Weights of a small GPT-style language model, trained from scratch on English Wikipedia.
Size: 2 heads of 128, MLP 1024 SwiGLU, vocabulary 15379, 18.5M parameters.
Architecture: RMSNorm before each block, rotary positions, no biases in attention or MLP, tied embeddings.
MLP neurons of a small language model. Each row is named by its layer, matrix (gate and up: input weights) and neuron, and shows model dimensions 48-239. Each number is 128 + 32 x the weight over its row's rms, rounded and kept within 0 to 255. Numbers have three digits each. A neuron's up and down rows have the sign that makes its largest values positive.
Before each neuron's rows, "fires on" lists the tokens most often at its 100 highest values on Wikipedia text that the model never trained on.

fires on: " on", "–", " On"
L5.gate684:105138165155109164113073158121063125157162101117158162205144082098111114091140103171069094133177140087125136162211124145128076146125115130100135093143161085096105147133154101133132114132175162148149165110128173140163107127083121200096122122176158118168151142114082092108152124121090140214096126057131067163128163149181091124078184104183096134142192126121098145155176118111107139060160121108102106120121108118100060132154130090134170131087133149166125120113159162124199135128080158073135110120076132136156098170079157043196124109098111141146161117074088177141133089108124113155
L5.up684:159111143105139172111089084100112078120140085133155163178153078123068175182117173135144148111139103133071132183196105193182133142105168149129148119114126075105091120176161146140115108142091133142094183117105155123118168118134119139134104164148185104161123134085135155118130084104148164092134138101103051141150143172161154107126133140136119116121172124118104161125190114173141127127085131124081130132127095064106204147145135083076132105086118109186102122118134128155154112095190129111098071123094153191141058111072142153109158202150161073114104139107141167161209142105141098138

fires on: " ==", "=="
L5.gate93:094190122088145113094037129166133126079120092127132098138114114077123154118154106147116096108123125109184136115093201146062140120083147102116117105085150108108109129113128159105187155168155212098168109223139130161195105147106119098144082134141108111103115121143173135069091120114093153127085150117193173139142230128176173148157123090105104127142151079114097068113181132145100111166110093146098105166144156116108139137153127125156175123099129099137135169101121101132109125113100069084104185124101120142148155070156102075171118114124139102127129138120105164185170149163117097174
L5.up93:121149080086168069138072079148145136111118103123116150173120109096133172164168139102125095130087127185092144135112141165063156175133136086083157161133142087144063125118140083070141082128087168101152096183191146114141146114153152116110125124066156117110130170086206105141129137136172094137166167145120131132115154119130142139140127166130066121139087088118115114102159098099126145160087154217120124118131135124149165188122188090152140151090114109161146120145112144156111128095162107135152101122159124149176160074156140113147111127131172157119119152094159192166130092161129176116

fires on: " |", " 14", " 36", " 4"
L5.gate517:154128131117148137143105196135179112125110159134187114106115095118095161104132092147072113099130062103141071184098149174124112113110089155088135104118141188134126166160165162104161167104093093131111077152100118120165136140111129127134177126147141139125155145093123167186157091123141150186069159117147112153179141117189112154147151084159123124137141115076100179157159140105080176108112104147190086113143180136096093109127145103150200115101083186213105118069169131134160136090158084137115099138123142108118129141179136096108108121088098070082135100092128140085175063122147210148
L5.up517:160113146156124111095139098126180126098117139159104158133099158151147104073100163109083161063125104088088115104100191108142136172112079159125064056080053130157125062142145130151143127135082175109123096108107165105125124175149126111179084103141152117063117179148113143112177174077142109088106113076078138097133121150146094136095201124108121128141066115076106125175151131117156146123167104117163150167188118125110132165165106084143182146165148078133131111115188148168155116077150119112108088123107114100149199106167160122085157128062110115071137092166141129105136078113195141178

fires on: " of", " several", " two", " few"
L5.gate1001:133129171117100142063113149100161111154125118078129071108095160084099149128213139131088161074170156094154121125152106118136096057108136192114161139189161103133111127103170157082101139069130176116093112137157130137138140147075141120153161113114095149126161160123072159132130147116157188132147126151131138150214156186120156128186172160096165156156155144074118154150141109154100099159117163083181101187125156151098152163097185113110074136121062120184081110117137180116108094104143126116103138136212146094116156155132132149170130160075048123167127109141108118124147130149176116171
L5.up1001:127150197069168129086114117137120145173194125102198114148075137123132163076120150119140092134143142128121108141160081147106142104108132146131128127137230087118139149082145160084085127050111155115105125167136153149094146112103111104134152171093094144119134145104131123104135084165135180125121179105117154118149137133094100110137201152097192112173130147140104186105106106143117092156127150132179100122093174130115137100187129064158107095119108145162129141157144107066103056157127133172027113118169167112106090192122126159192163168140092122175095141177103149102083122077142118137

fires on: ",", " is"
L5.gate561:171184074113123106180143126107149125134120065132139119131081127082153137081175084057169110124115197077140162106087119155093175132149082030123128206140152122102154159131116157132164108128121115131128151192078109103109141112121136094057163131192137137134134120154156113147101131154104151108105157097118124097149122110143151137156100169118165143132096108134096090121116155079084133149117137127154114160143152147123087173255168137184161179103143112070184081089103097111118105131192092147092079100114120040082111165108176085065148125119146146147114126128180157168106111173076163146
L5.up561:067107142111052114095145166125175169081121120106130129162051178139104174126150119133143139106179148114150097096102130061097100084124051107131169129140119130090144109145163120131135126075102204152107140104121147131176135094169150117102130056145101184110150126121054114121114165107136129123092219102122190161126120106138191139103048164144148196148095089113121084137113132091143119140109119141152124144139110162105077119166158069095146179114149171071163100084112133117114118164128133107051153106120133086133124152140131106094132154123147116150134121110110158164127121095138142157

fires on: " not", " more", " than", " almost", " nearly", " roughly"
L5.gate134:101141156098126095214083154163115127155112090156136093118077084068111171206104069086144113121088097077166144170142168148118127132144117146114104112144073060116146149150067175085101092109114141195167188147125127153147140093050149100118116159090167071099148190149120051078102114140169171054109055134113132156140110094110141147103135135116098143091146116140116139151087145110121176128119170122099078138121175135083117170118121120115084095113073131154109107128098117148153127141141109180093105128145175103097124089064126115132163159107137126129136150108129167120143080107158088123
L5.up134:106137149154100110116133164132110174150132153139102095127097142105162150143171110125080095194089071144122096139198045157144102114127123120149172091094094105137137115136178111138152094132092121160090163097121133190084123080091163136118133097145190089147107171186087130092091082094167103141140096140158078189141125153202100142144190203079151112104152133105114105147092112143178164121116138117080154152096117153065113103120169128157134182141105153162107088183116127128047186128177149114102127184141143153156175177139106155134168143114168135125118067108206099067166159088144113168

fires on: " and", " of", "-", ",", " to", "–"
L5.gate185:071142129142142139149137118119081176126159120064123107091079126126107103123121103126110144137160147131158075109117130138152106105151146176155096159109134079164071125131160115182074128099176143102129139136174116115170108162108139120159126073096068162088156182136134112200129140158132166085180161140044149137123118115134067179153138150104092116069152086088122125085085130135090187153113127148084079093149150120120117160147116117159095119219143105144159139116204146109165187113087121088119152125171100102131134126105149107039132133063103071153112143101127117157099063083130180153
L5.up185:114139164042105091118128170108090106130125059105179174089095135117122174164141163108142093188074073115130115139113111075129179143179115104141115107123046151113149154117156174168097163133156173100152071124149171128094154148142102115081158068140131138125130125178101091157172151142159131058127078102155193109102132118130147125098128181145090049104167212127142103133175087156115143108115108160078170111127147170115112133099125129134111160123102166079115153177113106129116119128078211125152121117117128198078086140117156162124115125127168116164112185088156157116116049100110183139

fires on: " C"
L5.gate458:120161137155102150134112080134145106148108091123129121119113143184108073156125132090155155129096165151163164178170127100057154169144121107123059132168131131113165175212149108119142073139105099161117174130204114183102087153138179179107143098141131156152127093087131092143077109156104154107144111142166166155139126064062219144155086129138146110152101172204142155094110102136127043139093135120170098171112122131118120156130173082099162142127126090129102079129133079080132133168145146046098131096139155149088102172067111164149168154088153171175120179129101145106129157179087135109
L5.up458:090113117156143078121142124153141146084074124102175132147120136159117137131126184113146128102101143122170127134123080069117152154120122110160108169117099134079144191111177115088160161146104132111150103165145109137138107136141104176093110137155100176144152117081157137101122061134143110144142122187082193096139078110036147106093131132136057093145137127135080067135127131131114108127125105121171118127084138163075110160040103112075109138127172075089069168156146087185182138157110151115120156147136144123096118169155115111154131116122154061040106097146136164126133145153113121156

fires on: ":", ",", ";"
L5.gate133:150122133136155143121140147158117098123108105141114164135088134069085101113170149122087135157112091136133070086101146107099168160137044099133187124124202162072187092178140141122155067157117126133147104159146102137110097103119127085118113120124123157118175095136167166193073070099136151079125199154131168197149109143164117084186142146134100151159124119099117154122174079109118134172216119127117099213190166087107085176118166160124210146086106060118113146110128099133121070145124121103096118117070130161081181078149160092162118119121073078124111117107137194180150117151089152142
L5.up133:148162097114132158095125142189137122135098081093133128132134121134141120139131127119115164146137133123106132113116047146111089049157127126159122086157158091118106130116161146060181106125112177104136117135099156159142133100149098096132081145144075150083119134158109138165181101088110165098147145191158132190170172144162129083161105154118100104124112160069097109127189106140105132155129103139179124135136149158125133111183150102136183105098102111162105153044116179109121130081114142183109111138114185124121159152137131122116129166167115157109123096138201093159122105120044122166

fires on: "el", " Fl", "ol", " fl", "il", "fl"
L5.gate62:126091082157137138183138146131102155054139084179160117093141152075170109133122172133137161081119117083176098119164086142112105084179101130156149102092148110107078060148122157092111152079175169114129127111107139123146082165136067087113083123162112114124160102126168133105115144196112094115077180152129121100157109123117087155045151137107136115147093068135140137085111046123110129099154162129141135164132131174147127141146164177136095143131163102159099143158142135126120165117105083147110195154137082148109091174135077149148106113199125140117109100118098113179154089123133109136
L5.up62:117171075154123155193127094172129188075094098088141174099117092097134097113113172085130142086072095091187156130128140122116150085170103173165129125044038106143107081138116125159156106142106138171126099133151083122136142169104084077201098123115119147139127096112198137110102189121070091125131152133120113088165123111090081061091163181107082139110168058177108127125110172141095129114086169142087158158158105165097126100155152143134122140126145182095120104135163118167099118154146121120088158136179086111148180146110126143088173100159081110119113156161143059166085217081117099125

fires on: "-"
L5.gate15:153176145121116145125071089171112087126122178203149138134103157125086159067135102159086106163188194152156155130144147127138083107138154167118138114155026117128065175144141135170154130043163130171130179133176168083149099138154123163177075170115083133143186155146145129092182068111167163091111163154098124186140097110092099151122140110111134165126117127120113126134135153103111203126152141096106107117120147117116116070129135141162148141091092111140117095051137136100111123113168156162160179138130142124104135145112134137122151125092137127095159086120131166104102152153111097128
L5.up15:150142160090134070089030099125151067083125101120158191156092085143097233174212192148086090177213128126131145087071179086132076109111167115117137129110113124131115121122113100158065096157106164138133121123164092108121176090147146090144172121084102182122113150162110127128179132161128126134183141110124131136154104117118063119086132122174114162161185118139108152137123156170185127108073141110152168128145129090180180154123070074139145130103151154133149093092130145109134131122140096114133159119142131079170135156167108181122103103123176069065135145141095186136165138169127152133

fires on: " $", "(", "+", "-", "{", " ("
L5.gate840:117121176139096134089095081107119118136076113171140164173077123152080128136165149042103135106155168158145119095150149086058103118121124098152155133137102130132106113209128180209089136128148151143134137157082128108158074132058144168164095133127120158115119148118171123079131069109134164148138173131102164105163162072176198145143196120180083113158158128115108140122116181051174133110123145106068147148179131097149159156094212109116107095121113123092078066096136107099095118156154106158110147133165134148149150122141065117153166101117145173144099085072092081148162077113148120177
L5.up840:145099157110133132121125122127090157141137152180152107167165180131139145167132130105097104135103104067192117081104126130122050181079142152122109142117107100115114113057140092111080169151099121150132146091126154123169123116078180173132066131178084116126099162147117143134118120143079117177130176173180114161123131183097051122113141158170122172131182111091115158077084099098161127180171107131161153141155168100128138091120141090163137080143125110130084097145149177116133137103160138175107160127162126090190070179141106127118125160083120142128123164085160101164122120111142168139

fires on: ")", "'", "\n", ".", " •"
L5.gate751:156121162109076071146144134083163115086110086131161118110126133084121143170136116059086112100102174135071084069147092122158126118130117108103164166108078146171151127115116099153150104165169133112088132130125105052120147119062134148100083095143087165158089076138104162171113122138141135136114148110102172138158139110158186110174161140186110107172158134143125084079126123165117121133089106044084114201187157144144180231135118134138076141151136152111121125122125122103099102184103154114145090188214135074154209141103151140136187164157092139117138109134149108115093172178097118090
L5.up751:106150130021171079143144161114184117081133115122140153152097155097121163077134168135082139177108123137115138136060065116163100112091173117132136155059134101122164134059172158167086139142158138112151138133153152126155143155140088130132081070138160101170146133102091110152098174165135128111103136189120117123162160132194126068098150157128093139168123110121205103148181105107101151084177141091115130193105136132117107167135178122102126136218138171154163143157075255165120170087086148131111143096121081124118126191097136104112108150072105099146073128085128111138134128128150096104

fires on: " |", " for", " on", " known", " played"
L5.gate367:138081158127130152154111135169110149149070129132185110115126097170148132184069094088133131160094130125168114176131110116151152129166164142161141143115097136149094198045128116063104121177144157116088150202087181128102189143130118110139113203119092128131119127204101137197156145142166084175114141110127049179150150124164153142112134148100209146106114174158051113151144161122151125148093085087104111143110157098094129108116177129096128097123123170105120110120222167141074122106108133181057118182198072103153147106170118146119154139090159095173185101093110137124141145122123127094
L5.up367:116107087151154093137173114082149148081198078091129142054109134160109079124160170202116104117092112139160136118112138122073126130115119188143148191150145132119101169156109132154123102145106073139151111145195204087129158057127133162108149114105156139115125139076120158181066086160108130129155130129109119161173081163119176152088105089115147147192124142066164126115175089172120104162066129165159072143122113111127107115096191142113104155072137114112108175061137147142111094095166159193083085107141126109116119097129160100130140124091123108122128164114134178122097133141092161105

fires on: ",", " her"
L5.gate411:115195150084063142167133132146162100128083132108090141102127167067129159076147171065102088180127172152091126111138152097069130122073067122108133125133149069091159171166138120124202136061084198145124178152155083139145168130114151136131142092108055100139159164135164122168091107107102119116102214126110082128143093144133148160167085126099175169111161078128064157123119159102088131124100154155148135146148120131092074143224155096176137152145128164097160109081122125097101115125141073127125112084114147100121168156123174127129109125081124124168136117151176117107122142085124136188
L5.up411:131113165151095122111132175107087114118162102097118137148055147118109130076127108108157137111169188100145145103113093104131092167129071098137107208171173084078160165173121145137165146070064118134095158099102167126149104130193176095126173051203111095144140108130120145087133103093101131136091155119101166135117125114126125103163137135099183141176145090115119135105125120069178129151117075107147129128078118090108121113188130157104145162129138124093193116122149083164130076162118101158091118122102137078111152156091130114107132159133122159193163145133148092182145119098111131143

fires on: ".", " a", " with", " to", " by"
L5.gate251:114146146111101172122111106150122120093113090125137114153157136077121178136163099122128128149109096121167090086122118140092125166066161097121153138116176118121083138150071183104141107179193149132088137220073108171121183139062161157131106151145087109035092118168107149141180161136095105104064187129193139144133069117108096093186148087106139144176110055072129111104116101118101144079114143126154139069182172088129141143137124086058118068120137119128161101142167092150137132161112090096048155098124164132179186134135112113169165133125067113168109140104126139128143124145069104188
L5.up251:131107142192136077067152121178123089136133146131114097121106146185118129145074157054181157101109091160098137134129091130124130099125153115103123097102124115130059128152137103120109111121200115123081127065192171157110133091198093188134198167117173079162125118078143067107183086094105145134132110124206089141091125111107143109059131084107091163108079196119134159125135128164156157141082140140103127058112065125120125097104126132152074136058133131167142141112117115111149111129125132075152167147129076124109152053140159156112164141190139122096154161189137076087114161111044067149

fires on: " C"
L5.gate889:113100106102176209125130118059118095144130165094089077152109134143091121127108104092158127103129104101161152129172135151125172112147129099121121101133173105154131079164149144097080094153079137146116105122188095145159063110126122154165134092085130094178194113090106171133054086100121096150122097136140165114149154109092127153174089133140138173120117150148107142143163101118124125109122141108156086136110099150049138125143101170106152160122142130120135107116157104142152121200110096147124126109134087134052197145093157102128223092079127144159087142170128101090136176092145109104
L5.up889:105122111138109136159097117086169121082131149133166094137132090107070186122100094076145140154162120156108099092149097131143154121137208123125159129087128166153117144111161082109111131122114133150135054156133126190077186063119120150106124096087168102124062164166093207120123087086145101095101144132100178169132134174109100120139131067153161146116129134140049147090130129096147115108117093124135143139084121127091147167140079106155127157111171133101084131060159126176127140067194059097136103163141141098180141123146159156109121120115125083135130091152072180122164147104133108141

fires on: "–", "-", ":", "p", "c", " res"
L5.gate887:191151098093086178075146141152134102174121105128156152133173156117098132126125137147108129159068111069142079105164186117155100140139113200094118121098136163091114143124161103132162123103179137128092150128115131168119102082108119092055169128093153134160132170127084176105123137132195106098100127198125172147175108084179250087218093084151087111149102123162147106090156180071143147111127118141081110128168154092149114123177130102103162152181147133090121167119157134026182122127175168128090207122161148127122167145119127137144105144112167097203082133111113232177177164067081136226
L5.up887:116149132144134163138126078156150092185100041135137120096117100145142149136150150106173139150067106147132117107137094080089105109134182069071103146165155114113166128114131155135109121157194105125161057101105136102109144155141159157134125107133152128085098123081155103131133176115140089112096102101166117078143099067129162153177117106135102136141107142165118107086144110104134071093166144167093165148117146147136181141066142058075121133156136157124166086106169115122214090110168147117122159137228062113157133114181076136112129073160116139112140190114143109130136144135068149128

fires on: " (", "\n", ":", "(", " \""
L5.gate495:120094121136134087142144143108103118104148161162199169087118167123143134067122067097104151096141085148132099078105088131124111068132178112133129103111185091135142194091203094134124139099157123125157138162088166107156162125087135133147128161155139123150130139157115096116155058145104138161074185121170130140205085142120130105146170152195141144084099114088129067117144124141097138165111176192106124155177184148076160110163129121108174088106139080110133133062198145108109141153136143144043106131099135164161171169109171113128199088115136107140074170095155125109086056163110121119
L5.up495:114198105074153173149168105136105154133138142130070149155107151139081157126179067172155077095186167126224133088161119080165082145119131141117138118144158121106122108145093155174149056086154146165130141084151102136151132100096090133136080152137156157163121091109132166144171120104151128166104184162126129141095168206138101159191155165141051189128162121115145119117079082101120113169132099120089145158114062133150131164125182105090117103159156122083072061160161100091139190132128087130108106109113151100161079131171132079156114179127182080145118084063125101186165135174115103124

fires on: "\n", " P", "′"
L5.gate343:127185131105138104085124144137157112121100188122094176137040132145163135103121127111117066149094078113098102103174112085111119126124140119122152141092119144145164096118116137116109134095150154087072089136152140094223118105137117128094098077090124138134161141169153145118129135175085130177094156151127103171082195094117095130112073124172135119143118076126105134097197190106103176101139066074104055120121121159076197097129123124145138107129148175148104122089104158096149084178117093170117092140161193118097103164178107083164067092036164131057152096155151136134161113195124122123
L5.up343:175150150117090170113118122145153139132163125165159133158121126132153156156133140157076083116162125100085127137142140081089118191185113085110122146136113191154175099138151120157198121136083113076088122172122144096134109129158181102144085149140127057120119138176160123126097153168112154140072107122084143173118096093118131121202185114138202177112102160061081114155153101188150119155130080134100089165149123186111149147164118109138111120105109136103055124081134038111180145153169124180112099088140164121139164117082089123122168110076153155138164109170143202189116148136145115074

fires on: "\n", " |", " https"
L5.gate991:092130131133130069111123122115092164090141167153088172093150128093099185115115149113105125103159098120134081165176152114128143130119129109092100173134176149108103117145143132180099116081144158101085123120145165084199123123108111110151080172138124116110152132095181122103175128163176116147078159153188125164115121097198145160167129173203116134156119071109118131139061094123116140140143108184096102114178123164110136160160118115145040173191111157118180106122146117142136118166134171085122081114189140216160138099162141136192132080106147142092139163178144129121188105154103158152
L5.up991:135130113165171092127117117191163041134139109138136104098045149165152114114098082053164158156137072130133152129171102134141106156118157181182115074081107159118185111179115139143121167136165067183127067127104164157135105111154092133183161106137102108110151109145086127089122053112161095114148145113173143110083110166219145143122085096113167059121157173140099114153093184066125113088127145146093120130101148117135120073070082158088131092138143095110167138157108164129093161179089133081127137064126128155137187146159126138136106110240151119079114112123124161111160200178132091177

fires on: " Party", ".", " League"
L5.gate172:124114128115142144133103121147098103102085123110145177142109099136153136109153153122121128090107051080176065096070135161083158068182106162140169113150134136119146079140123167072085129082124102158095115132109142145193103121105089120219136137155079094170142112104117062129134123144123154164126129188148136079118115155110155164113146114090132174133117126155142075136137107181138141170164149105075117163143156114122140100175148096078143102117102141081081121126108197140152096146131151103097147103120125089097067145085179142106144112086109110094100071133068125137121188105106082163
L5.up172:090085092108124132092127148111101163123129113114135099169116093123129117090137141153169146102126106172141109084141154151135141179142164158117185107107080134135142038125146149115124157145118095103122111145066155142141151136137071199175121130165135123158101099083085079123154170159174125188172069148175115094095114188113129186091087157148151182145099167175139099086126109143130122146068086112088156142053125151122107102103117143111118170103119128132096080156167157154083106139102133120159095160090128131169148133079096164126125100088138091124137134168135119118105165146104097165

fires on: "-", "\n", "h", " back"
L5.gate11:117099108112067140113107102144143154174114094106134121149142130105144133159141187095128140140120146087120168123069173140091072066063114172120185135142084041130113170161127128129092090086096160117098106133104152132142118095120118121133095116124138105074172139143125114120160101140127131179116170143117095133191151087167087153153124148151117142086118089117121151138166149121078110009118115094172086158194129122081116124114126103152127100105105199167138070124163092141138125146113106065137083123154146132107115139159131091168065080130101193135118143079184174183161135153168132114
L5.up11:181092119102079110095131073108161115124044113114137191160098145142109149178118187071133106175149116094170132075190131066068073090067143161123082091110079121128099100093125081135092104106078133130117158159090163171115132105180100097147145123115079069079118141165104140091113126115156138115150134171119142167132153129121072097123160135124154143125124155117144176116143134175162122073121146099115167135090113079114114148139129111176097110169111137131142137113134154123109087116219088098168156094138112072176157119117122107144073112164169163099121050152143168117172122199165080160

fires on: "-", " on", "ex"
L5.gate553:171096081053095091151117147125185126137127177182146147151092086108133143190146182115108181108145078168133096117102104086099122153145164112110114130113159094113082140122129133095150104115202142076100169128108134075133087146115106147141089135148085142134131168135109145112159154132115145180151189121179106133113128110175122089063084088109184121161178109094145146124162141118127181144168066111091106140106162095108141141111145073081133118113132161134067123102144143079154088107141088134148116164193177137154155146088102122159086090104137196146089106073124153123155079162145155107
L5.up553:096142135081113156156124186121157090196152088144093111119095134125107139128137125158161106115162092138119126163139172125192188123123172164148114102083178105108125104197068111120159117130194054072135153128148120140130134128123125186114136108162112121123142125099143086110155117145120136207084161171147129068190117178145139159129139145113126121121090098109134144094170120136118131113125137128105114125076127138180124099152103140092088100109112144123161125122178168120138131144183162130159138125104129145169166162080125130168175112050124131103143124138167133088131163143120131092

fires on: "\n"
L5.gate77:101106166144150129067065203110183157134152111060139112177052101084123161105133124097079181096086133107107160117101118089167110180103110120118111184083144112117164063121129124142096171183147124080118120125131143090090153091080088081148138102110134117164118123137103129158094149147119122102123132084179130108138119045116111144121151078154114150173100053133119088078132137165081135085085125129142140091162141192158152114104137123094107145137158152136192129132147144177143131097101134147138175155122139077187148113135132115143113175189125120120187171150151105102148152183101132153
L5.up77:135157116046176111061167189157155160105177082155105140133113112144129157099151128164092134084112111107147167077135141168146135198114138167148101115144183107115149162116193160170110163118095184104155136203181149110120134110109108174061093106133078088118125137092149092153097142099150132103166140137122155130124147136112121101217161113197117101170163147120170143064188082105161106104125160126141140104202171105130158130095182126075089167151166105141173089171146188172088144118113169162195173114144149139134120153119144117126101115152147104115058145112104090154136085105119112118

fires on: ":", " following", ";"
L5.gate127:067167121152117152064090134110106075129151150051170136140080132130124132118111143093118123193141152102126164123136162079122112078129125103122139078150222081144160126123132121145137203111181123164143145154077066145123093063119157117191197151205119110150154136187113137132196128114114075153133125148143147138132136131090098096151151104134127120127087173101167106106162092149080171070142097181090131097135144175119164136110096098158145145142109128088113125122124058144175135218093144222102130119157127146099147121138126177112122185163110124141126167135147093166167165173154137188
L5.up127:118136104133136109126144182116162118127104033096160123148046132130158163085135140144099171107158119115072114089083064115132081107130069090181121119151147111148126136154125098095115173154172118087156137189106161141132110094137116070156125167125144164097150140119097127115135102093149116082210128137165126101091131101098169081119116172116085166161077091155168168156116120169169166120121151165110098119079188164105166095123073160094133087107135140162087162175148159120142121160086134122049149087139145143120152151122144132085133140112181123149105138117172102061108194153075170109

fires on: " took", "–", " take", " played", " a"
L5.gate39:123113124148125107164071123118108117119180131074140110131118141150124065094074073119117153172138087224165133132129159171116063141078178147128068132065146116155084158063041144153104143150138184167119130180156090075158079119126184130167021098127092162133164192177110132155173076107137089146139186140148073163168128126162118120065137165135114136138071092109130093125085120152096182068143124137120075134125174112111118132124138124099162120098137085183124125077175164075183148100147103126096094178139159151131133086065112139155172120075066069129123166096127097178128128097123093147
L5.up39:087142145171105155148079128131158126134152179075055095130165087146136043117074111088133183185161105143133191184140069138117108070096142150164137139105169099129136092166161123131075135119105188141155075136086087105130099108143082171177150092121106144105154186153137170104126086089182139096141166170120069128135171137186100114130145108126120179074147120142153117160137132089103134190158082131090138091148109090110102169139126160161153172113150128139166137105132091077185123118106083126170055152081143062112182165108137176140094119113118101097184119094147147127089160075147146139

fires on: " of", " ("
L5.gate355:109109149125164098116177188064182175135137128092171074147147139124144101079150067162144114095127101058154147098075140107090121119065135102118144124143144152145133162116159141160146165155195188135173149150100091118202135123075122093151136120162106083107138208150128157142098134160200122092132104198079146180165133096140162105171103148130108188137143116108153153057140120120086123109127103131143126170149113180097119180153172133111139126135172140138105149097146142114131103120147094147089094104189155130148174045161170086179162149163136114163146160107112115129179072142073134172
L5.up355:122112103092123138137195147073145131122131063158172092128122138135169096098078150136138144151152126127149152099129106129146120164086126113142156126144171125136126166134109156172149082096143145130130146165115041117073181138084105151109058088145139082132112158116105119165095118160064115135178211065123104129120103170101120109152134198111117131117113144155132112123110069153122081157135063150114120144081129114131100125144161144090127130127148157168166127130186065063110122071111135091132113114039099188146141147182184086152188123200126108164143209091151153145122111188148161137

fires on: "-", "/", "–", "="
L5.gate1010:128114147140129116137148064105132163092119091116186129110177123105109113175158178131178122166131049122091117103127138080199114129136185131087160153169225153168175145134132047159083103105134094055166135118123137136092178155158111164098139139122162088117120125080162161123162106134168092069082099190151114126129175107132087091178118131106079065109056126129172057210133179094086091083145090176096123110166113143108134157084148114123108122145141156112149143218169135120088060144116118112137110109134108129152120126122096111138190123119134158099066100138108119153109112155123148125
L5.up1010:133117090097131131123095145165091101141085077102177191118124101131102142166146152099116153107105185090078048137102060109136078131097153130060114101087147129168116083136090160196143112102076078109106131107152080112093107110164155167201130150064133162127119130118063104125150161178136097100135141165137153131112111140113106120160133130166154076106072092087172166084129191117149125135147116090094131110125131104095203108099110126130144100129118103113111114118131136145121146142156116114165137155173136103142193153201075152157156125107141085102070091138067126093155133141145135141

fires on: " =", " (", " River", "he"
L5.gate422:180154149144081136137099092136148199197150110104151089120130141088176097057183118081107143072131152085170182139135117159173148161146150157154160141120145095151181076092154081085116124147136132149164104106153165145168112182050144096112095156132126122097165119127123176163112150143135096128117151100108143121122096147128178104115106097135070141159089104149147137177181151109097119090067095121107114211060130147136147104132100134089182110073153179124132077121164131165117154235191186080091121133138146221141157127150162101110169154122164155169171071138098200143082163162150136138
L5.up422:095132152140151148150144071060139091083125108120148086107151116115133133132130135122114151077062177070131136199157133116149191129152156084127107091147150166140158091114157149143104071087177131122128117032170076117140145110146137144136077158209144136138110191151103124164129143187129174183121078171094136156092135161148135155124106173124140108092121102081104092138058111129152142121106096091147111038123094212088148169102147155192166122129108121143195101132184203130113164147186109127137093165146161134115120074166141133087154161101158135122161121132168167125090150184086130101

fires on: " re", " co", " Re", " Mc", " Cl"
L5.gate555:183149120173136126148149167152077061110121116049149114117157198120151115180079147164162159138088128114095159090168135138054056175098158108130120145159106136143087154128142115068087060154154151148135142105138090115131075113146121142174106121119063103118084189122115145139055160087129137167120159152090087096130127116108082094092134179066129130094072139123145147103149102144081133075147136105081110090131104067113151120093149110122080107127131124103130066097133113142121167082126126102151180146197104130134148189127130123097133105098070132187155118131099143138089152157095096114
L5.up555:145137143143159090175114184147211096120106109202149114101138109162102085136157116107112085182115076153138054141109112127141090097148080069144139084093094148111094103083197076172145117124099132130138097146112184149126120090140110090077134123086152162133138203180150126133126097189165103120145120137123168088171108164127146107171135114194152103112139133161112157159164149121061110153143165093152106133161143126152135148158149150113141137159172160104117048134069182131137125095174106145140127165119081167126149115131112146167113104139161095140138197098084166176180159092171094141

fires on: "°", "′", "″"
L5.gate924:143138146086156095088153250149165088126097130108087152099124151088103140116062129126066146075173118036187134155091159131121154120110128129092163085165152069109125106135093088093121165154094095101102140103137099140173136088106097132055137073150120104138155150122151166114110113114191123106158126133142071135198121078122107129138110103133143205140096127133192119114113099086135140165088128142156064132135183193059096210153116168114096111153162130137100087110144128106117107148189088149097128116121117121119131135106122088155166142142122131161145092110104121175107161123144104115
L5.up924:115132099140094186084145145131107055167167113098082132125143121153137197153140177132131211139154126078132113128155103097107086098135131122113142118191105113150123142194099111151108111090125101072104155073117108130124108080085152127075133122118206081162116086085110131155141085139108105147138093164118099138155132091157105116158153095123179193140125148121128145151194124098121116093144094153140116089114094185121139099173083128149079123133143148110099137133156085094182079100141108135120094098127172091145166196094114157219118175118133041214163071106122130153126126160136099108